Weights of a small transformer language model: untied embeddings, a variant of Muon for these matrices.
MLP neurons of a small language model. Each row is named by its layer, matrix (up: input weights; down: output weights) and neuron, and shows model dimensions 48-239. Each number is 128 + 32 x the weight over its row's rms, rounded and kept within 0 to 255. Numbers have three digits each.
Before each neuron's rows, "fires before" lists the tokens most often just after its 100 highest values on Wikipedia text that the model never trained on; "fires after" lists the tokens most often just before its 100 highest values on Wikipedia text that the model never trained on.

fires before: " |", " of", " hold", " Democrats"
fires after: " |", ",", "\n", "|"
L3.up1731:190055114177080145101182148158125123137081119118170155101130139134157103097063095127175138164163126140132139107143090162193055185118129137148145157175169130091151122209124108114172105110114095091163074090119086126053082113206123141126068128061133130106100145152153100122090122092132123158150166112192077143159114113129056107130145082074117085081109162094095106157099142133174137154112065130094081177106107106114030094135166155106173133108110125102075078152115149122100088135161076152079069177104165104094146084180128119153114140159185142184153094112134171130199133172127142142
L3.down1731:132062089151119121165091162110151136150102206076162113093116167166097172154111103110192115094131106120090198105128095129152074149132112154077108064132121118159157159106121123130118128103110151129144137117121117132135129136123170105117162121163139188181125088132157091133164117138106183166134171131120058141137114106093131090135217140142133122096130087119155073170138134131125097134179084120165133153121085117144092113164153149119098097175142150092178079116140134084097118104107074149103132120130048160126170128112150123093118133172108135133112133120069060114110125129154147155

fires before: " |", " of", "\n", ":", ";"
fires after: " |", ";", "|", " Southern", " More", " Northern"
L3.up1989:149188069115051135173140137154125163084150138106135122045104238148139061179091102133128136123139117120121039135108146175137112081110129099109150176118170084135119140142105077097165132106137153149177084155103130141093113127083182070058122151181107136076116129167112111083123123142185125098108131123117111089045117139097097135128122199128122109106147186108138120203122212103145168088153168128067168117120161167135118200107062126140202125136080210128136146124128106054177101183134139149138150107130155071147090114091116138105137078125171165157067132139129106182073147120077162089
L3.down1989:137130125138125087093130140131132100098119089219120104055093133112122149108155124171140159161127147166180100132117158082151106113085120093166153078144189118101069132172145131094173126097191148177154162185161111156169136069163141108126172154147122087180104143172114156113142161056156122155172168149096211178075179140151172181126179077133136147108132136101099103210128131094046121120131127051067114170057187159156075087090105144114149197153150132138151143124133092066117136125193081125151098104110075123082145150081086093143180151141104101184100115124148137153097113147182162089

fires before: "1", "0", "2", " 0", "3", " 1"
fires after: " 0", " 2", " 3", " 1", " 4", " the"
L12.up1363:083102151131079145112118090107047122142162089141084127142134123192163151166145102066077102137180083180165076108180158063088128133099153156098121140107103162132180123102122142106074142145140126046157044164145074112108122064145109093174159136105212077149123118169124150169089141138093107123132171099087090172125116119108102118115092167058110093185125103161086127148153144112065121075125077176171146118133113087149170156107103100150134167153066178078110092098124148146121142087119151089109124137082150069131126127165162075107102173142060109191146134119089131097179131149099122193
L12.down1363:093079158123111145136121118113161085142161131108062111105125160167115118174105111175119080129122072148182088142130129129140122118152165166118090153114157139139041087123113107125107136167162081124147073174081107136149097150149110105140160087066150060120152103153115121195116122120176133107109079157113172107131087053123115156113112084120130049128111111156086097111087091085154118125096144136191229153067112149138120126129112100116108164034151100105155114172141141119178153033151111131146073134112163133125136131149138075145072134091115146093149165195110171114162117113091104186

fires before: "."
fires after: ".", " John"
L12.up1462:147121138135150137061151139099161143117146152191116166092124141129146124129135138118097188117131109073121115220137182128203126082139127164153100109095155104128115130164166109137077104061073134076167219136148074103112177147138146133126088090168204139126092135075151127108180072192102131146173123147072103086176124107109101110087133095146140130179076144102132176135076118101090085083150177149140072099090150160117087122122125172193176150142091137127106137108141122201105129174149072110117101118088139110122105154104165126153091140156167097116133165156122111127130131155158125124
L12.down1462:161128186126123073178074095153133134111113150066125118115107164142103089081108131158131130106135143166133124134088110133132107119170154099120141079134089153125054123119114186126165112139131164164111101092095053154125117166158152194186119128119112117160157206137079139130104086115129112138102154135094070225226141194168055095125115090124114096166214166091080078139125142173179120155134111113156133109153090093093088121124128101119057088137141111098162177195117160129089146124107109087120072124137090070112173187072148111072185147169133134196177135068125099173187103128145139097

fires before: " |", ";", "%", ","
fires after: ".", ",", "–", " Court"
L3.up1047:109121095151069113176165117126124084126146137109128177092132140157177089129123123111132154077131120151156104094063159133090107150067140088120139143095230132110169136150092065135131113101100110102119157119119146123176168085126114174085121106103124121119099161112144115160131184143149115114164163121101101088106161156156112107109147145138109156173095151081126105151164131126123151132150095112138221103125081132083144136129116086060152154074120194116087064134114102119149069205171134159154087149141194141153119086170135144155159145134156156153172153183085111089194084124091129108
L3.down1047:152103146111205184101135119104133120162099072126134067139115159091077091189119122101141145125136126119175082201096145145152124151132076109091152146139147127153147081108113172132154074137069128107119110124173100124171097080082145181157139114144090133133081077046129117158179084129131145112099144157057134093191125073099206074083174099055174113104172136143170158141114122089140115084085074157059114132118104112145080132136160119152154082154078125152104132133128129103083148108076094156097128113129130136196177175094107160131073129083135170181147101061135153108092147106163145096

fires before: "–", ".", "-"
fires after: " |", ","
L12.up1834:179143091198106187094104132179098135120106110126131153114121103185143153101068155157164149134142161132107091141103186135132091127118106133146082168092165163119195106083141117165148143127151114106164106117156096159154129138138083115112114125119172137086128122141172117080130140099029187071134077140108139114122141095133133077125064168155193142141090143107137102089197126136150119201125146158139045159073080118120127094114183139085134091193186121143123140068121149178074089172123158173143152165131116082098063145063112172144123170107174077117123099115155143130152175155119069104
L12.down1834:095117099146127112077119129178133109148102132180099066152120093079113140116129132148119201130168083167154089122104113160135141135125058108061128145157165138090085079106185117172101143117112153089127168108113164158136143162150150142168147106063147181132123177096129140124138079128141160131159123188135158157157105137161117145152140145137071205086128123113175083096189155164136159183122100112164167158185145103171100025123100111171179112115153126093165157121125093113156125110136136147091156191112143074043123136106097150119172086109132161126108081114144081135130130111108114169

fires before: " of", " to"
fires after: " the", " The"
L3.up490:099112105137165124114141173126178130170115155107161112152126132095149090152123114163170118061143100060066147095047149116161102163092105127170114154196176167132113128145146100138132191128044122131091069133100111136192129107159091144162133117132133102090144168154141148116118113128105091161110095116117100143165118077144080110142132098158148179133103114191146109108092107134160110087064126134068094183129151074160143155140150159104088129117143132125105115186196129106127119146129155082105159119084123153121150139082126161096137158187142122106135156159113078058097142106109119103
L3.down490:142110124143156150099123104115171164164196130123098110137122090096127106150165142191135154095113139053078094103110133124136148121183100149159107106165133142123136143165117108115176171089046152173110154159132165153210145171138116061098125145189100144108123085118193147138129135140094094137180101127148128138109114105167080122122116099134103155090113123165129070127082121167116121090100150083053148140142104134095177115126173167134138172109116152148096166084140084118206115136157118169144127112170176166128080131136089107089083117157145110118140103201104071129113193120149129184

fires before: " of", " was"
fires after: " the", " The"
L3.up630:097103073173165106117111107095106134083124102104165099118151110102131152119095090134158112194132119113126158118146098125099085165055128107171095142175101125117166163180114105159102177059179121128120125129154152163122124176081091100189167130144171111101168160101067052141140140156156098122146083132155104118141139080082073135164095165086168138147064111083139117179102067130109156100083171189144211191129195183168177108162146114128073169125136096078140123115169086128048131111130164108094207098169140158186112127115110142132190193155155088137142106132142110136114142151082177068
L3.down630:127148051081097085086081153114134146130115184130150182128149166087144148113123149138106127156105153112112219157144161133147100186128124189115128199037150190114195122182103154163077127125141115097105144131134156102137199167100158131116164110143175167177084167094120116097053125121094049099157128088131111081114102149108104125124129148103179149140148114155130050095134145184062137142164170062150134165184137117131111133163163142160114109108077115116128107160167152103108125112176151167129107094147114123124155104076155134129109071178141181129144098132136119134109067127128101172

fires before: " of", ",", ".", " for"
fires after: " the", " The"
L3.up596:101110134127154122146139138080167151094124170076145123138113143109209089109115142131087187150176113121154140210119121155145125080136114091166123127154117127138066140112112137134141111142080132162193172111060178149088066162083135122162123151172154154113169107125123094152106123103123122124145144138131124108111146057142162172128147143091123108124099121195137154061097104127153110173125121200123123114123115152085063133124203145135090151107135147211084152103080125080078067115150126122138140131122147160078136131125117108059131156120098144187148130098136062107115090141105111171
L3.down596:208120189121151134175131125113192113066210151122108145072116147143188147136098143112096089129111136079087127147081132112123114159112091180104153156101141137194118193190126117096150122142154171183088134199135138192156130159117106099112157121110109048123110119077152170098128098156110182137134180136232093130158122074108208074164123094103121149077094146112162181155136095138124112097176066139085148118086193144114109100164113149122107138108146175143100077137096130129121114140236157152178181148186056105087068117119110153123067090101118138166137155173120122128076156101108160107

fires before: "==", "-", "The", "==="
fires after: "\n", " player"
L3.up1137:144132096131167068106159154128173091152096127195101098133119051069102169125178129140165117169168117136129160080147058034158185140135102116153112149122118156112126123093128157133085133137148174184172117113098122065178182118116123177102105126105048052117103152132116171145121164104112207172058091165128144194103140151119096125106132135132136121178123094123153141150130123109117073086138123133163092152123111105161156110138102140187147169151151110103129144153062116168097091116097079138173125151116103097109112158105112079147067187109063242106153120125115147125174092084097077123
L3.down1137:123147123079192162081088124097107148131157127156134157178050104174155153087146104120120109136182064127115187133110156175194153076116126136134081126118145171120142157125158173161110102145199170180133129163161130140158065146200178159183137141147131121156108145134157131162113074108124113161119146126112197134094153119153143157128126151140162119090153099139128142114139112152133058098046147119109123046142144106153147104107097145158147067147108151108115103136135146095130126130144094171105144177121141153151099122067115184127121089170189114128112129083172124125097115147177117057

fires before: " |", ";", " in", ".", "+"
fires after: " |", ";", " ft"
L12.up1083:126090140143100176122123175142145092106128085104124115156141188126113144097140096084150075115109111150074089124094115137118105168128125117084144131139130046175146117106164117105124145099161117168130080158163142134139133138189133172094115118120124209110092151111106131177145139164127111109082140117167147127122166173057126172108130144103087111087168068106137131154081140158083134076149133161200172103131138145177133133151091090142038123174077156157172153119065123167082102160073129102114150125119183132164110134084128231105121095173156134113118138110116105053134107125136122153
L12.down1083:098099167143116134179111111123121188100141064143154107091166109116084174119104114171085079141112130125154145157129170140110132154089153116118158114113157099124143168137138138124097162176171115136128123183173179125106151098084123124104120085106148091116126096117161181103122110086132090157126102105124163159136131119107130108147179161123091106092152160155144134117128108151172111081140138060130121085120132093093171132145063188127110136135091144082089118173085081120092118124095172144127126180130123110126083161098121072158120137159123159121086140129146131144147124089130138130

fires before: " |", ":", ")"
fires after: " |", " ("
L3.up849:069123108137076089142087145113091147168086127154136140141132076118186056160131065102153119183133088112083141143146113156163130128107172089136165109129143149121113124103110099155158159077136116107075115116075131118088099108152131100096122138135161151132200064102146133059125142142168140073168127105159042145135097120130100141108158155108150110090102111087164119165130189099155082161141159091134153090090148155145136179125112183082173134144170125146066115146150186184142183155155098111059159139137119158077124141096170115134155120097154136160132082161046113135176146162133164194
L3.down849:060145090065149148143149162141097103131092137110130173148180123115081079074160152127143211125154108115149229148094110138146122080139103081145171115151153149113101180153149125120170118082147093076108029160104101136052059065099128126167154126184138141118165104110173139116097106161137077122140144108121072209150138129081166102147136176148120097134119109127156111145068132147113169180149167143160192121120187125124098172142117182091127116081104108135135153131185121184132137139077089094088135076133095160102125119090068092148138117137157102188122113163103154185097153135128132135

fires before: " |", ")", ",", " and", "."
fires after: " |", ",", " United", " (", " and"
L3.up886:112136135214084086125156096148210136126119151132098106099124120137112108173132146160149114116017117117151123068058161165099141096158151100107161156176158097153156113120133103186132114101121028169125122117096072132051154075166131054124137175142112128132138140079125058068106151150104121142099135099094194141141123171093160167159134077106117140155094135123124149112128147172074138082173171115120126111082119127154164101091125128153127180117068123158108095082123082106130111147153113098078121126046129122145141151166140111112159133161138193144142095119171117151060137083102141102
L3.down886:115208131123135070128144037099172137073126131142112157173127133083111077153134141138126144129098106072138113113074076056151191092167128122148158148138141084137148099092131101133121127131104111118094119153148099101106132083149135134064096229174123138172085163110136124141140190114096156114143143162126160193124087171134156065153064114127100176109150112175071121100093083121134156131156098120128100110133149184150122150091118070154197138186140085162077161108092197083140076170161065103096136122109109100081114146109132073132170098079127150153165137138125142115131150131151163102

fires before: " |", ":", "://"
fires after: " |", "|", "-", " https", " Total"
L3.up189:162171135172112147150103149181107132121135090176083157130156114149134116109159142108151121163150163140092127167093089151201114087109146094081115091144095146109079133152108139134081135185107131178139146075173108106082117125109120102084121148106103131145070089149134105148115135106088166070127132137165097056140177134053082129129159121107131074166101137111089092112128126139118113120172075143119203140149159134144103054087127103115176114048144204097182078114189084073085121145085180118136202167108168158142100128171081163151129112190057120147087130137155126127151085141123077131
L3.down189:063163182137148111120117140159095101148116100199108215097132119154079123064077142156192144163131171154087192178137160100179149164151112127106063141109139136115094116156125148152098111114127115175125198113149090103110161124149150071127179140143073131167100114138161104090173154147152133114168093189176080132132127190114167079072104121101153175099110182115138061166107176139140100071117091119151159171124145183059136127129119149156134166096157140154105137119151096069095154091137140127138142168102187086136103110145037095121121159188150091168146108107140118156136094171143120154

fires before: "1", "2", "0", "5", "3"
fires after: " 1", " 0", " 2", "\n", " 3"
L12.up987:166079121148173154134165106117132138099179143075172160082105135112166121142059156111196089118149132091128123096147152082114138151125120091061154162127109126124107105108126130087095168147181093112091061111143073138114153122177114133117191080117149102087161126099136140079120136080171113143148066123101104162086108113071130125128149135137120135032155146132110192175119151121098071150062215157098111158066107126108144149167024095098119107156151147135194117178153175096135107167136140080111115116106090073125090100143106122171134138157112157116102158162126177113155136078118161127
L12.down987:129122038140116092126107082115072107149151142154116061108123113062130140136185137095156075184158100134165135047133129124107105105165159119088151118079159173140125140129080142148120100098120116095115155088106175153137129078100096139121146195123102103180188128105134151130127048101101110142131098152141130163139103151103080154188125121125123094096159072134151164154121083100072141087204066167161145111090073061081062120154164127177124124136144137160189147110125133085163101190096124103121120126132122164140133092146071115075145131121146121103074142097149133123152098086088155114

fires before: "==", "===", "|"
fires after: "\n", "=="
L3.up1242:146151068143129105117120197183161170110077133127150113101120062158138140088144086130155155168169113142121187106156151108085156140080126088106123137127081184109081052120161082147074121103144112158159132147123090110193061186096114138054145169141121098168043100107116079104155101166081151137107198132162163120153115104114141105119104146121074086183204123069100154213114106163114152113100168121080157087123108104160073102115079109149113129132153122133061102144096129148100141120153143106090135144102107080121132087161131106087134109115105119151131113116129179153185179089160125128
L3.down1242:161155100137133120189137188099095205109148120058110150167126052123133158139117066125192124112147083148104158145137075112123134114163140083069138141171095191181135083144088125064123059120125154081115134150162155137091182070172114129149170140145136142151009152135116099158120152161132118121170084111164166217065142113137134113147140094086098127077144122114065119156120155082091098139125149128114198130137087084192161120083111195116085135159124125093083183130164116167161150091127150139163129169121110119107145113107126054145154151140111091160066123150117093110140121144099184157

fires before: " was", " of", " is", " has", ",", " also"
fires after: " The", " the", "The", "\n", ".", " this"
L3.up912:121158095140183098142162153043146159183138180123139172189142191082093122144079118104149178155163089122123161116137113111160134126098080112148177128166105144148102098118140191082073143171112175153148139076079112148101088164177115121125121146111054101114057109144116076080138157122134080115069147112140117108139117137141121113141146118124092159168092155105195142103118131147120051117116125145153102124118166117147154080118149132152141140124132114109056162092145164123128101150103153138075094049144123103147068111087177119099158123135107242138118161129132121145146172134110107104
L3.down912:075121095148094086161129164175131104103168068132181133082112153212157126162179109171122184138169119103224157113108130137168152094142161103066166110172128101088146092128165118147139153107132122142160116102151159132179124162084123092161160129176166086077096121081173102197126143149097148138094144124176135116143157164151182125174139161140040154100121085047081102108132111108124143136166156077117130093072138155092144123095128120153130038131131118173101100117101134150163072156134131111100105161120105128128103110100159106088112136152140165136162108131141148107142119036113145162

fires before: " |", ".", "–", ",", "',"
fires after: " |", " W", ",", ":"
L3.up1088:119108144104111119151117130160170079114121119109123119150144116112117142135116102137114168104097079125087120152153148108099161124126119149099118148138125110190110118148081142138096125122116140061098116076148183101127164145122076147127082157150123161143167149134103082201147114117140142131133101109084133078116118172072106190125141169072111114097104154138077142133038154117061123157116163088198164036138202202104170088106150085163118113101129142102114171129110111144141124113119121135087102112143176142122125153115142148149161141155148127153136126110172178077100110114099141144
L3.down1088:123127166134160162130154152152132085144071068134123138222136054103059139151118137125164162172167145123110142153127083148060142127142132169048127140105126104169070102082075129128077147221136156136102149108174158054116196135179074135138121137147113145114131136158127137182151124160158192146118136092128168192111106146116111190149139130133071164146127082137172126163152160172069126122108062090137190032128142102129109110138141138156152128131081144099137134117083117111167137070114149138127125129130138166128060123141134076120124104138110122087138091058143123075094111129152083190

fires before: " |", ".", " November", "\n"
fires after: "\n", "|", "–", " |"
L3.up656:108188093136093133157176134126138156195119120128137141125101143141113131135052130120082137117051182156202115151100131172144133117138192125117099113122095124082106109135097118171192119113084155110160182153102110160174116146066116133134180155150169129135104138100165136111105162106119141161112151120138095122085118130218107127173122136113098109152140131135123149169128114170102185130110166134154179098136101191099156134138164154177072143132106149138112105106117171139118130088171148101105148154112109161093123133115133110114076156107147189135154080089096142144120127158105115113
L3.down656:111201197054181135186142136126138101175141090111129151165136128119145186141068111094170109132142120142154134137107157155135102141113147125156166110111106108102135098138105130138142139150085150127127219155168136154140121149149099134119153141049096101088143043140190132133148142088170177065127080105120048133102129090127111120122069154104077116127115148152152176108128114132103132126140073115128131159120141114163110162086126156085156126189125110145180184134105127133103058094081167107137094153164156119115127138127099107119102102147116131082181044182070113140114134133107095115

fires before: "–", ",", " –", ".", ")"
fires after: " (", " in", ",", " February"
L12.up455:182126146172145121085091189125119147131137169135128146132185154123092121130118120133078105119146161221160167093156113140142137142083087090127123115154127130126163116161110150125123100102187120073116126074061180132092099104096166200163136175101101086094167074069135166093111122133142115104136091154147118140096115124153141173162148161176121127127187164130096131136099128142115085083153115099123127129145169127139141100122149161126105102086051113128120143117136143149106110146066148168114127091126102114127097180142132114147131126140130133136154097160099150081118128104082147144
L12.down455:110096055101079078163100134108102094095144141116113112105096128119125001123083160139132126143150144174131152166147128143148133167121130107151152187216162138125162137131086130121103106162116071143146171139133127098122132124167167151086125168071127082123118105162106087130102135168108167093110131191132150235141091106151117231098128103244134164096158150140156140117137055091122127119108113060140133114144153129092047120173065098160112061134102103149120159114145121170150173126123113110149119143100117141149073123136114032156153123108126145181169121089096123117119150079161119160

fires before: " |", "1", "2", "0", "4"
fires after: " |", " 0", "|", " 2", " 3", " 1"
L3.up1805:155126151136102138083173082152091077106064103133083179123124134108129117157091160105096054176150122061141112072166107158111088157066167144100124147199129116076076111101123069120087091088070119190125119175118100142139163184109136147112097168080147160156084150144131172123154118123128133086101118126120060094123064113120098074110139104122138146113126092104138147136108114092056125116133108076148146132148100109167144093101135134096139094118106232133107131127073197115093053066114093099124176124165102105195146129133135146141150135134156132070168096134107163161099109129095092156
L3.down1805:100120166141221104137131107083087116095093156114097185070127136144077132104130129135145141118126156107151066088154117087140100155089102122090151046149130087039128143157146096133185102151082098168100115102125138076157143138097104158166076094099119118138164158117140159161141120127159163162131131168142084197121109109146143095143133125179104077094099098139158105147115126142118102118124094134146167179101090073141135113105137169141126110173135154095153163127103172100088140110125089138072119117165161149162107150155100147181198157114120140126121102159110149144133142149108182080

fires before: "–", " 6", "\n"
fires after: " |", ",", " (", "6"
L12.up1726:125179172101152116118099150132148168109154141165166104146100133093074138148153122166142113186210148135128111124084115132095140167089186164110170146136138051150127136107132175171107142170091116149181080133108115115136082105141127126139154126126135122123108131139141136163028079138118155087139131134176133181139077149100171185162152126090120142118186139086147168112161043169172136101179110114085160093123147151126104113142203073086102130093136154104095132104125061090074175204098102119123179153129161202082100111091084133072157046158150112097080055111083141096195135125114126129
L12.down1726:191121184092136089130088109157150152134139101168099142151126166081147148063127158154173162121087150107140107115116135157125115191148105115130113160113159205115165092134187132118147085117157124054128116141110178103148132124130202179148115162127138178174152136093172150082136152129182156160132095132149140255140112154102153110134148119150082106140107119129124151128174157119107182147115162119125150090105121079142117140141173161069114178146142116097085099139130115122111123155140085112135112137166076164143212089125127155146086192082154096076081144128161158092131139120160128145

fires before: "–", ",", ".", " |", "°"
fires after: " |", "-", "."
L12.up460:112109162092093189131131144130132127092127111097095128136130117123192092124096143135130166152119185131095148111156144161093115120125108038102183152080148112125177178111143144096108140120151144121097103062122135101135117113144164150074077169086168092159116110081076127072164164139118120120181116109131111117106144186130068115177129188140140126153188145130109080095141153127077117199123097171100118165138094113140119100100130126103139101054110128122126140113165105194131139152107154152147143112087069087103076165121106140094127153094066154142162150148072081137141132086151107165
L12.down460:107192074152149133148120159171114114119098143132090117095165095108154131129137112078145230142123112177118144120126161180146161142136163150098066138150088183136102131132113133155133110096127181147130102094102144135089105116152145133132147111117161141116096138149109194133152084105117125064142107162162148088141106142143151117084156172064119186175116179104115144054095141141150133130126085150154138084156124149148136177145169104159136097113055055147138169161070156164180136095072113103133131161103170120131098148119145166164127068124084113119153173117125141184158131118117134175

fires before: " of", ",", " that", "."
fires after: " the"
L3.up1964:114111173083190144113135088157137122067093166114106123116163111070159094103115164151144147111083117144066135077107116154131103090084186096193154155136105157136085076181177085108030160157103141106129134140066143131113185183153197116098190117105126127079136164106094164067158072096142121149219131114168132086040123143103098178134111141134149118143135195169135111113107122142143092166168151079164139099182075120150144156153149140135166092107145168110102132107087176149064082131144137099108091128099131145115169096116141203120144129158173091121147148097159084146107128116109106123
L3.down1964:136148130090103179139198105128148156108094142170079187131114125150119095151209178097173102103142023142122127088094139105139157148048183151088099123100125178091139077202091106120109103122132113130150141162137094140102131127146138095069122161109120073091108128114144143124162155123103079170128116125148163131116133124067086122161119140154092132122153143135149112062118086136151096090123144074131129097097111169115077181160118151060168164093123102114160116107112030059127162142197125114080174117136080124092128154186129196117162097091185179132093139152120114101153085124132174097

fires before: " |", " /", ";"
fires after: " |", "–", " /", ":", "|", " One"
L12.up2044:173123022123116167141153106115102153103143153098111073147116127166107152092127151051134114149111138159137118160146164133057108079098077153163118127139095102068124128112152151113145130076083193153145124104171147145145155134151126120142164119159111137155113065158119059125126132164115095167153065118097085133157105139159208173159169189191154130116146126173116092141081117104115189106150113133102136174138118162121166064130152149085101165143090100070098107154096154165188136098099173081159125147088116128054168102147124157116146085173111113115081118096143101192098122165105132133
L12.down2044:190161125087082081139146106110155145126152115172148157160147094110139095067105122130068143125093119152115148154098124115136170128084127130104118064106145073119142181111127111139112139083133117099110161042142138143066091138163085119168145071189121121114162146119219155174109127143179159157136086174173102074142134103113174143151137148154106139142099143157076061178157073138149143092161104147098146180118115175120150112086095148106106172096101095149097128169138136141148107112076141144096140099154151141147213131131121188147146068178122158126104129138054168148126164120187171157

fires before: " |", ";", ".", "\n", "–"
fires after: " |", "–", " +", " −", ";", "."
L3.up1785:158124188181097117129153147181174159165105147095136086155167161136152111136121140146140143108085157141246144165117184136137129144131120140135213123141184118146125107143130064121122162155123117109113104091135122134122146103137097115189148167103130142137142115101125110095148133158145110209157135127131119129110095146141124124191123136123116138138142058162117146189155170134165128162173167094166103136081114177059086174115106148141114133175137147091180136089141132127080124174118149115143098110091122147119145130092099115180156159174145163120131093095103152149149140050155113051
L3.down1785:132144135115216173122117133145085148159079133073095128214134118061145159112115151151152158174124182108156111175105135101132149142148167131129061131108159173114142119089158146123109085125138187115138112155150158143150156067097140125092134152120071134102130061080157148114136098105097129127119090114097099246121121071113161162164101062126141093197164142215161141127150108145102115133165163132160132132102129116111076131113097184146116189190119136191098102157118123156103119127131136147195063101143110116103104114152077135163135062130167147105130140149092116124111104112127139100

fires before: "==", "===", "|", "In", "The"
fires after: "\n"
L3.up1615:152154127143145091107147149239127082123042132101143117155149089119097157087088112061152161143093082096154159067080118184144156133124128058141150108134107114104107118092148084100048135170124144119176122169106076138115105188181122179080191142076095095156140139146114077067105133136144137190107103139096180140099174118142152139077158136099105096186174148122113116175098154091102085184157137116143155138061115146162137138157054164126123125163124084099111126140093157118110127181128093114106133168125082141204122080098143098118113143108138147174127082133126121141158128098108174092
L3.down1615:190184138127134116091147197084112136153114119168175149125106083126150165123119109096146140154134102134124138109082104085135166153125147096143102114147148139164115115108163133137123121154157097135154136132114148159136136102186087160111164138100062170135031164104101212127089124057136156119164118045090084096067143141187120150069179142107088098020151112124121120146105163056120093093159121125135176148107076107100173153072031157156089080157106159163100196063144099169121168117143070144137134125181173027057131122101114109164178139138141087119191128128116173101152131099145166087

fires before: "|", "|---|---|---|---|---|---|", "|---|---|---|---|---|", " |", "|---|---|---|---|---|---|---|---|"
fires after: " |"
L12.up1342:144188106033153147090108129148122161059116198091119098134129143170093143170161070134100126122108073129123117174101129138141111139137122148126197138167183110077148129109105125133143157121115120078106181096139067153081146139163053165158164132173134129160144175151195132114109167092135129109230128121148092114041093120088176125139085132077192094186045138137106115075156083128153103188161151121203115127184121143099165160164147133153146167141115110150141137110106126120099145196122112150175118109124087166114111145130087139187159120184078171090128171127141163079061154196115131166
L12.down1342:116093127086135132129171109137165142105112113139114132117121130142062115139112124146124172122135134134145146085128166103140103201107134136156104121095114108103126099086078016127112174128154097145072167077188097109134117177131133118108163099173128174143086103032091133129109133147078140139185205145176061187082096114144137108103132230147175179106157110190144094118089085074182140131137122124144133122136066142082149169118073090153135177179178147161086141154150203159137178121115121161173105167121121168088141142100141115089144141129142157165144144102110076096103152186102128103

fires before: " |", " 5", "\n", ":", " 4"
fires after: " |", " 4", "|", "\n", " Sheet", " March"
L12.up311:181146142156149126131150166103201171122129090167184139101144140108159179217173096125083049094103160143121153149102176138166088104062140134117126156144182141157115104162118114113148147130113086140141103060096162118143132154079115057108053110174142106087125109143158150157153117143163172117102122088112149034119083121115123138112129159113153090166100155104134150155129123135083129108128104175120153131115097167096138127157148150127110145132218130093119138103124129172173132118164105094047161091144180071160081131155115120133133143181148160178125133127108124163120102085138134137
L12.down311:112108110120137097166115122150144117139108150119151134148115087058137119128145153137106155137140123163137105073157147187129097103135139122081094171169143148124123152086097105098152158094100147093161160137114136113110175132138118128198122119123092162135063153102136166146152148118089147096062121139125114164122144116140142090119139095118143153090155141149080134108141164075123048141095136085151104131143140120134154165092101133176113123113132064138121122140133155134160125106126120126148132192131129167148100163187121168120142128132133127091103145130115124116123082146143132100